Part of a small language model's weights: 10 layers, learned positions.
MLP neurons of a small language model. Each row is named by its layer, matrix (down: output weights) and neuron, and shows model dimensions 218-313. Each number is 50 + 10 x the weight over its row's rms, rounded and kept within 0 to 99.
A block is one neuron, or neurons of one layer that tend to fire together. After each block is what it responds to, as a language model described it from the Wikipedia text at the highest values.

L3.down79:46 69 61 58 40 49 58 32 49 54 44 60 46 55 60 60 47 54 52 37 44 58 50 56 47 39 48 58 53 47 39 41 53 49 40 40 47 59 41 67 49 77 57 36 56 40 54 30 51 28 61 56 57 63 48 37 33 27 50 69 43 60 42 48 48 60 50 53 48 58 63 41 52 59 40 65 49 35 35 50 61 49 49 55 47 58 66 51 55 39 35 38 43 61 66 48
L3.down81:41 51 53 57 57 42 60 56 58 41 49 72 40 63 46 52 47 37 52 54 55 57 57 67 52 50 42 55 32 54 40 54 46 54 46 38 51 58 52 44 57 57 62 65 58 69 53 36 28 57 51 61 46 61 46 60 73 56 49 47 72 40 60 55 46 47 55 55 37 48 49 49 47 48 57 50 44 53 53 42 55 57 48 63 37 50 46 31 59 38 50 43 56 50 56 40
L3.down302:45 55 47 55 41 53 57 51 52 51 46 56 53 59 46 55 39 39 42 53 48 82 61 43 76 56 43 55 43 49 43 48 71 56 63 53 61 58 45 45 49 48 65 71 53 44 50 49 49 43 57 67 44 57 27 44 33 50 56 49 45 58 68 47 37 61 63 35 45 47 57 53 64 55 47 64 57 56 56 44 71 40 42 60 42 48 56 59 43 40 53 37 51 53 32 37
L3.down476:48 60 36 45 32 47 60 45 44 45 63 51 46 52 62 62 47 48 39 46 46 47 53 52 59 43 42 45 32 56 54 45 45 71 44 63 37 45 42 59 39 57 44 36 61 64 26 70 61 42 34 71 65 52 50 29 40 60 49 49 69 45 57 50 44 57 54 54 29 50 53 57 45 53 51 36 45 58 79 52 25 62 43 49 65 69 39 63 50 57 53 48 58 40 57 49
L3.down994:51 52 52 46 56 45 52 60 49 56 49 38 52 32 36 54 60 33 54 61 37 49 63 35 24 51 42 35 49 52 62 33 44 49 57 57 54 31 39 60 52 46 40 43 57 61 51 62 49 55 52 50 48 64 49 47 38 60 44 46 53 62 34 51 53 69 42 43 44 66 51 42 48 45 72 51 53 59 37 55 40 55 41 54 42 48 43 54 53 46 53 50 42 62 50 46
L3.down1003:33 67 51 62 63 63 51 50 60 57 41 49 49 38 30 39 64 68 61 57 54 53 67 49 65 49 40 57 52 41 55 40 53 62 52 61 40 47 42 47 42 56 46 48 41 46 67 57 65 52 56 34 50 40 46 41 38 63 69 36 40 62 64 52 56 61 46 40 45 47 37 56 69 40 50 65 48 54 33 57 61 62 47 49 54 61 38 49 55 29 48 55 74 42 61 33
L3.down1070:57 63 66 47 35 29 45 79 54 51 78 56 51 31 46 54 58 33 52 66 51 61 59 54 37 50 62 57 71 60 70 45 38 46 57 30 54 48 44 57 44 34 37 59 65 60 50 42 69 54 41 59 54 48 38 58 61 55 50 52 44 43 70 24 35 48 40 43 69 52 42 47 47 41 51 55 50 51 52 58 58 42 35 49 48 46 48 51 50 68 46 65 39 41 38 43
L3.down1254:65 51 45 40 51 57 55 35 36 38 52 48 40 39 65 52 62 59 60 44 48 59 54 68 42 61 50 53 45 50 43 50 51 49 63 60 59 48 46 59 42 47 42 58 62 31 40 34 52 43 50 63 33 60 45 40 68 44 56 49 48 19 59 45 44 50 67 53 34 40 47 42 59 54 55 59 61 49 56 39 71 51 44 61 62 47 37 61 58 44 44 35 71 48 62 58
L3.down1596:46 55 47 38 72 49 33 44 58 63 49 66 47 54 44 59 47 65 50 47 57 61 40 71 42 55 46 60 54 53 55 41 47 36 45 40 37 34 45 63 32 59 51 44 64 48 55 52 46 41 56 46 57 42 45 55 52 58 46 41 56 61 59 54 43 41 59 63 56 64 56 46 41 61 65 62 46 57 60 45 45 54 48 58 30 59 39 69 58 40 51 57 47 50 47 51
L3.down1643:41 56 58 73 56 46 57 39 43 70 62 64 44 58 41 70 72 50 32 66 41 59 48 47 49 46 55 64 46 61 53 52 60 47 54 45 48 33 48 39 55 58 62 57 56 50 63 57 55 45 59 67 55 54 33 47 39 44 45 39 54 53 54 59 41 57 51 60 42 54 49 58 62 59 63 42 67 36 47 39 40 41 53 51 47 62 54 43 48 29 65 49 61 52 44 45
L3.down1646:17 41 50 55 40 55 47 49 55 59 54 40 63 54 44 43 38 47 24 50 46 58 43 65 65 56 52 43 50 59 44 44 39 45 58 46 43 55 32 46 56 67 51 62 43 51 57 42 50 40 61 36 80 54 56 56 49 42 69 61 58 54 47 58 57 46 67 52 54 54 43 40 58 42 45 52 43 29 43 63 60 64 45 45 54 42 36 51 40 63 45 69 70 53 59 45
L3.down1683:63 44 47 39 51 52 39 49 59 45 48 48 49 52 49 58 43 39 61 48 59 45 59 40 57 51 38 41 34 60 43 57 67 67 43 39 30 39 65 36 69 44 61 73 44 57 44 63 51 41 46 82 56 46 35 52 56 47 36 59 56 49 56 51 41 61 62 39 42 41 50 42 64 58 51 44 42 64 35 53 44 34 45 51 51 56 69 55 38 31 46 61 48 43 60 64
L3.down1707:37 49 56 52 33 44 61 46 41 48 54 44 38 57 58 55 38 67 44 50 60 59 54 46 50 32 33 57 47 38 50 46 47 72 61 64 51 45 61 53 58 69 41 56 63 64 64 42 52 38 46 62 68 53 46 54 49 48 39 65 66 35 62 37 41 64 29 52 52 58 52 47 48 36 48 52 59 36 62 54 53 54 56 40 67 83 67 39 51 58 53 61 62 31 46 50
L3.down1762:69 57 50 42 43 46 53 46 52 25 44 66 37 68 68 56 44 55 65 46 52 53 62 47 60 42 42 56 31 58 31 47 53 49 52 40 34 56 56 40 44 53 45 50 29 55 56 56 46 45 58 50 64 37 53 55 41 42 45 74 42 30 52 51 47 36 39 45 38 45 63 56 51 72 53 42 58 49 59 54 54 52 42 57 41 60 57 51 35 44 55 49 63 58 69 37
L3.down1860:48 48 48 56 40 53 45 42 54 64 47 57 45 62 45 55 55 35 42 64 62 42 64 40 41 49 48 44 50 40 48 60 55 47 50 51 57 42 52 62 44 35 44 50 42 38 33 39 62 65 53 61 50 69 37 50 29 65 30 71 52 33 42 51 42 47 51 75 18 53 53 39 61 66 42 61 48 51 47 42 65 50 44 49 46 53 51 47 53 37 41 48 60 60 56 48
L3.down1888:62 52 64 65 48 62 32 45 60 40 62 53 30 60 62 49 51 51 56 64 53 58 60 37 47 44 27 55 32 67 73 49 53 32 46 59 46 55 65 41 49 62 43 45 61 55 46 58 31 36 64 69 64 48 63 55 38 56 43 47 60 49 47 43 37 47 55 56 54 48 71 45 40 57 57 48 38 49 45 30 43 45 48 52 46 54 66 51 60 36 38 33 39 52 62 43
Description: Fires on the comma that closes a sentence-opening adverbial in narrative prose, as in "Eventually,", "In 1953,", "However,", "A week later,"; less often on "however", "when", "while".

L7.down25:57 65 63 54 27 62 51 37 62 64 68 51 46 46 38 63 45 54 64 46 46 45 36 39 61 57 38 44 32 39 45 66 43 54 56 56 59 40 52 51 56 65 62 69 48 49 56 37 40 55 62 68 49 47 36 51 67 53 41 62 51 57 48 58 35 53 64 54 38 56 51 54 41 43 68 55 58 47 58 34 47 49 49 42 52 49 32 39 61 28 43 60 47 61 68 46
L7.down446:48 53 41 56 51 51 51 55 44 57 51 35 45 55 57 50 47 50 56 57 50 56 45 43 56 36 41 54 56 47 53 58 56 63 62 41 43 51 49 47 29 29 62 51 44 43 39 50 58 48 40 47 55 55 47 39 54 59 49 51 63 51 52 32 49 58 62 55 54 58 60 67 49 61 48 41 60 43 56 53 35 64 36 56 55 53 57 55 47 53 43 34 34 48 42 51
L7.down1418:53 50 46 55 50 43 31 51 51 42 43 38 53 45 47 39 49 49 54 70 45 42 55 39 49 42 53 52 35 49 53 45 50 61 54 52 61 52 51 49 69 42 43 58 44 47 41 72 46 47 47 54 49 49 47 50 39 51 38 50 53 58 60 38 51 72 47 49 45 56 55 63 59 65 55 40 59 51 48 43 40 50 48 61 57 54 38 58 40 56 52 46 54 44 45 51
L7.down1779:50 52 45 68 26 44 51 45 49 57 49 37 58 31 65 50 35 34 33 35 46 41 40 21 63 53 41 43 39 66 46 36 57 41 69 55 52 57 42 66 50 49 52 44 40 28 53 69 48 62 68 52 48 49 61 43 42 47 61 53 45 51 78 47 51 42 42 42 52 63 66 53 58 80 41 55 75 53 63 47 49 52 59 65 52 57 43 47 51 38 47 25 64 65 53 29
Description: Last token of a sentence-initial time or circumstance phrase, usually a year's final digit, just before a comma: In 1998, During this trip, In this role.

L4.down1947:54 40 67 50 43 54 67 51 59 42 70 46 40 47 48 37 50 53 65 42 34 46 49 44 53 52 52 61 41 47 51 64 49 45 51 39 36 35 67 50 33 57 45 42 53 64 65 43 35 56 55 46 56 48 42 39 52 42 58 45 60 41 68 72 41 38 45 69 49 43 53 50 56 59 24 59 59 36 58 50 52 35 41 52 44 48 38 51 46 33 47 49 49 41 58 65
Description: Subordinators and prepositions such as when, until, where, that, for, by, coming right after a complete clause to start a new clause or phrase.

L7.down1044:43 48 73 42 35 57 49 35 54 52 43 51 59 65 50 32 39 38 38 46 35 49 49 43 35 59 42 50 69 59 64 49 31 59 54 55 71 53 31 49 44 44 38 59 35 47 63 57 56 44 46 67 49 51 56 42 52 53 36 50 43 35 38 48 53 51 66 53 44 48 51 53 49 38 52 58 44 59 53 50 40 44 55 52 42 40 51 69 55 58 51 63 59 53 48 38
L7.down1221:49 55 63 53 60 54 57 68 46 42 62 40 43 36 50 61 57 50 45 53 40 46 42 59 54 48 61 37 50 48 58 57 57 49 55 44 53 64 33 39 46 48 52 32 40 52 51 60 62 38 47 57 65 31 35 57 52 59 52 41 53 65 49 64 58 42 53 43 46 56 30 47 71 45 52 38 52 48 50 67 31 37 68 46 57 42 43 31 57 53 59 53 58 29 57 60
L7.down1407:48 44 49 52 42 53 45 61 46 53 60 62 57 44 56 50 67 50 56 42 60 64 49 39 43 51 45 36 46 63 34 63 38 50 78 46 50 65 54 54 52 34 58 36 66 70 64 54 64 52 34 52 51 66 65 65 73 47 32 43 44 44 52 51 58 57 42 19 45 37 57 40 53 65 42 59 42 54 41 61 53 32 48 69 58 38 51 44 44 56 76 29 36 40 32 46
L7.down1710:32 51 64 67 44 37 41 36 54 42 43 52 50 37 52 52 51 52 58 54 59 52 51 49 51 61 64 44 31 58 50 56 45 52 64 51 49 55 54 49 52 51 63 58 59 29 31 58 59 51 54 54 62 31 47 57 61 42 50 60 37 18 54 61 55 48 57 61 64 45 59 42 46 74 42 38 54 50 47 50 57 29 50 41 52 66 47 48 45 47 55 41 53 62 61 62
Description: Prepositions and words opening a time or situation phrase, often sentence-initial after a period, heading or break: After, On, During, until, before, since, under.

L7.down1505:47 60 58 63 33 43 62 52 47 44 53 52 67 42 59 46 53 28 56 40 45 54 37 62 48 70 57 53 42 51 60 51 61 54 44 56 45 64 43 54 57 65 43 39 52 69 52 52 48 38 42 62 53 47 64 49 55 44 55 42 53 54 31 37 45 48 49 46 42 60 51 54 45 58 62 37 35 50 28 55 51 73 65 65 54 46 60 49 52 42 45 47 66 59 49 52
L7.down1614:66 50 44 61 49 63 62 55 53 46 53 53 41 42 63 50 44 33 58 45 51 46 61 49 41 55 66 37 39 56 51 60 54 64 37 55 61 41 63 71 35 42 61 34 46 59 55 75 60 46 36 93 54 47 55 40 60 61 59 52 32 59 65 46 47 58 52 43 62 63 44 48 42 66 57 24 65 55 44 53 28 56 65 64 46 66 56 59 40 44 60 29 53 44 44 45
L7.down2007:50 57 48 52 44 49 50 41 52 41 42 42 66 69 61 59 50 54 68 60 35 38 34 37 51 42 53 60 46 76 58 55 42 62 49 41 66 40 55 64 32 57 53 60 54 59 52 56 32 53 56 69 52 40 53 44 47 42 48 40 51 52 41 52 56 62 48 42 59 55 58 46 40 49 67 55 55 48 54 66 69 56 59 68 65 48 43 60 41 41 54 55 49 43 44 55
L7.down2046:46 32 44 39 62 41 40 39 51 50 53 43 58 54 65 46 49 47 61 61 66 42 53 55 44 55 41 48 60 53 34 36 59 49 69 48 69 51 52 75 39 39 59 44 51 54 42 51 57 36 62 53 48 63 31 25 27 66 53 57 48 51 45 55 52 58 36 56 50 49 59 68 51 66 51 40 25 62 59 56 50 55 49 70 45 44 48 35 43 54 46 46 38 54 53 55
Description: Commas (sometimes closing brackets) that end a full clause or long phrase mid-sentence, followed by and, which, but, including, while.

L3.down78:42 54 37 62 36 51 50 70 56 52 49 35 62 36 42 34 40 53 35 47 50 48 48 51 59 58 49 41 53 40 69 36 64 57 64 59 39 49 50 26 67 40 55 59 49 37 51 66 57 47 35 58 69 59 51 62 37 50 39 51 77 44 52 34 37 67 54 22 50 51 26 60 59 42 55 41 52 40 54 49 67 48 44 63 32 51 61 54 47 46 60 29 42 50 47 53
L3.down84:44 59 60 39 59 31 37 41 35 36 44 63 37 65 59 60 53 41 52 49 48 54 57 51 52 66 53 40 41 44 51 34 52 65 44 73 50 52 56 51 52 63 52 44 59 51 46 40 46 51 54 49 47 36 50 64 49 58 33 48 41 52 53 44 48 48 25 52 43 51 50 32 45 41 47 40 67 35 37 34 47 56 58 45 79 60 53 55 47 65 56 62 43 60 58 62
L3.down177:32 40 52 52 61 57 47 51 40 51 35 70 59 61 36 38 62 39 31 68 52 46 46 60 62 65 62 46 46 50 69 50 60 44 55 43 39 36 40 60 47 46 53 41 52 52 35 47 46 58 58 64 67 41 37 47 52 48 61 53 46 75 65 52 47 45 25 52 71 63 61 49 60 49 32 49 31 46 35 33 42 54 49 54 49 55 69 43 48 61 45 60 49 51 50 50
L3.down230:48 61 64 40 57 26 23 52 50 39 52 57 70 43 46 35 60 41 72 38 36 47 38 50 40 49 45 45 45 58 56 57 51 63 55 52 44 61 43 63 47 56 39 52 32 60 54 61 55 38 43 61 64 33 38 34 32 65 51 61 36 67 48 63 41 52 42 52 65 45 34 68 56 48 59 45 54 58 48 53 52 60 52 60 65 48 57 52 48 43 44 64 56 50 51 44
L3.down516:65 60 58 41 47 48 52 52 57 55 63 37 48 46 55 57 50 65 38 57 40 32 35 39 60 47 45 36 45 41 56 55 37 57 53 44 53 46 40 50 50 43 45 58 39 44 41 60 39 36 30 38 66 48 50 64 49 37 53 56 35 35 41 58 61 40 48 61 47 51 60 53 58 47 21 51 57 75 63 62 64 40 38 56 50 41 72 59 60 54 41 60 57 64 64 36
L3.down522:48 53 48 54 51 77 45 43 62 39 36 30 57 48 38 27 40 43 41 33 51 54 38 41 63 30 63 52 42 48 73 56 65 66 53 47 51 71 40 69 59 55 49 59 44 47 51 57 60 41 54 49 62 45 41 40 38 47 53 46 49 66 51 68 45 61 56 32 36 45 35 46 60 45 50 35 49 36 38 40 65 57 40 52 43 46 40 47 55 32 69 55 51 67 39 36
L3.down535:76 50 45 35 50 53 57 45 51 52 40 54 50 54 49 46 51 63 56 42 65 41 58 63 44 42 34 52 50 53 37 47 62 43 59 57 55 63 46 62 72 40 60 54 43 64 56 46 50 35 53 72 39 44 49 22 54 30 49 59 62 32 64 60 40 38 39 59 63 45 48 47 61 56 38 30 43 52 40 53 33 59 64 51 47 65 54 58 57 62 40 57 58 59 58 37
L3.down624:45 55 56 39 31 51 52 60 60 40 40 45 57 36 48 39 51 64 75 46 52 38 63 69 28 53 47 46 52 47 53 44 38 35 63 46 51 48 53 62 57 66 24 63 51 46 50 56 51 40 68 62 45 55 47 41 47 61 46 41 76 40 56 40 53 61 58 51 21 54 30 48 49 52 55 51 50 49 29 51 55 46 50 45 53 67 53 62 57 39 40 49 46 58 57 60
L3.down761:78 38 35 51 64 49 41 41 65 44 39 56 35 44 37 54 48 45 44 57 65 52 54 46 42 58 51 50 51 48 59 40 57 51 46 59 43 52 49 52 59 58 53 54 67 32 51 58 56 24 45 84 50 52 42 55 39 55 43 75 39 44 67 46 37 60 40 44 43 31 39 69 49 46 61 47 76 42 41 59 45 77 62 68 66 64 47 56 47 38 56 54 49 42 50 46
L3.down869:38 36 53 63 45 34 58 50 32 49 42 46 51 47 57 54 39 40 57 56 57 53 58 51 33 41 48 68 48 45 53 49 40 30 52 37 33 42 67 31 47 45 33 64 72 45 64 60 39 37 49 71 55 62 50 54 53 42 45 67 52 42 49 61 37 43 54 44 30 48 46 40 57 39 65 60 58 42 54 45 46 68 48 55 62 43 51 60 40 52 36 56 37 50 34 78
L3.down902:65 55 42 34 50 64 38 58 45 70 37 35 62 44 57 69 61 44 39 43 56 50 47 44 48 62 46 61 72 48 46 48 48 41 49 66 59 62 55 38 57 56 37 26 34 40 42 37 49 37 42 54 46 48 72 42 52 54 52 63 66 40 47 45 52 61 52 65 27 50 41 54 41 61 47 46 60 46 54 24 52 50 62 63 48 54 49 51 38 53 52 48 68 62 52 55
L3.down921:52 49 72 46 50 52 52 58 38 55 42 47 60 55 41 32 62 35 34 51 49 70 63 51 48 44 31 56 58 39 64 65 55 38 63 64 58 62 45 72 59 56 47 24 55 59 52 43 50 65 52 63 32 55 44 46 62 53 54 54 56 63 48 52 48 41 46 45 53 60 44 58 42 46 57 39 64 61 47 63 46 51 54 50 63 49 41 52 47 58 51 55 55 74 38 48
L3.down945:44 41 60 51 41 52 40 44 52 58 48 54 53 43 37 42 47 54 46 57 43 53 54 33 55 69 46 36 46 54 54 49 71 68 54 60 48 59 23 44 54 67 38 28 46 39 58 53 57 38 42 59 77 32 41 62 60 52 36 55 29 42 45 20 38 53 64 50 53 49 45 47 49 45 34 43 40 57 41 57 43 44 47 44 43 38 34 54 49 35 57 44 46 49 53 61
L3.down1124:60 50 50 37 71 61 29 54 68 53 44 54 31 49 59 57 42 57 46 41 43 32 50 59 38 48 60 57 47 46 64 47 36 43 41 48 45 48 54 46 57 38 52 82 43 58 57 43 73 26 61 72 42 59 31 57 60 61 47 47 55 32 54 45 53 57 57 50 57 56 44 54 53 47 72 41 43 50 41 43 52 59 41 49 40 59 53 53 48 40 46 58 61 49 33 34
L3.down1589:58 53 59 56 54 34 57 48 32 53 44 58 56 72 52 45 55 63 43 44 54 59 38 45 35 60 52 55 39 66 61 56 53 44 59 48 37 51 35 52 31 48 55 42 71 48 53 50 45 49 49 76 49 45 41 57 48 43 49 55 49 41 57 67 65 55 61 33 49 45 43 49 59 45 33 54 45 64 35 64 54 42 54 57 64 54 47 61 50 57 42 66 48 58 41 53
L3.down1886:44 46 44 58 45 48 25 51 39 65 63 52 54 37 47 41 37 55 49 57 44 60 45 49 43 47 57 40 54 57 53 68 39 48 57 33 35 38 48 55 56 54 41 35 51 53 62 53 63 37 48 71 46 49 49 45 55 34 48 48 48 50 60 52 59 39 48 53 48 50 40 63 40 43 47 27 73 54 56 53 37 45 43 31 52 56 39 41 52 66 51 40 48 26 36 58
Description: Commas that close a long clause or phrase mid-sentence, before and, but, which or including, e.g. "would be rehired, but", "touched her thigh, which".

L4.down294:49 51 50 44 47 27 56 62 59 43 58 51 55 51 53 58 45 59 67 51 67 63 49 67 27 41 53 61 70 61 46 64 47 40 57 58 46 59 54 32 54 51 62 47 44 75 56 67 49 51 47 62 56 34 43 49 65 60 37 52 31 49 62 38 48 27 50 58 69 46 44 38 46 61 39 24 60 52 55 63 57 63 48 41 52 50 52 56 39 36 46 52 58 36 65 62
Description: Commas ending an introductory date or adverb (In 1983, However,), plus and/or linking paired verbs, such as transmit and receive.

L4.down796:65 65 36 49 59 46 43 47 42 65 43 56 30 78 45 49 58 32 46 56 74 62 49 55 50 48 64 47 56 42 45 45 47 52 58 41 36 49 44 67 54 45 41 42 64 49 54 55 42 35 50 63 38 40 61 59 68 49 51 48 53 45 42 48 52 41 28 32 43 61 40 45 38 44 50 39 34 50 52 45 46 53 47 72 67 53 54 42 51 66 51 48 40 55 60 33
Description: Commas, table pipes, dashes, opening parentheses and line breaks right after a completed phrase, clause or field, often one ending in a number, e.g. "on penalties," "154.02 million |" "1980 |".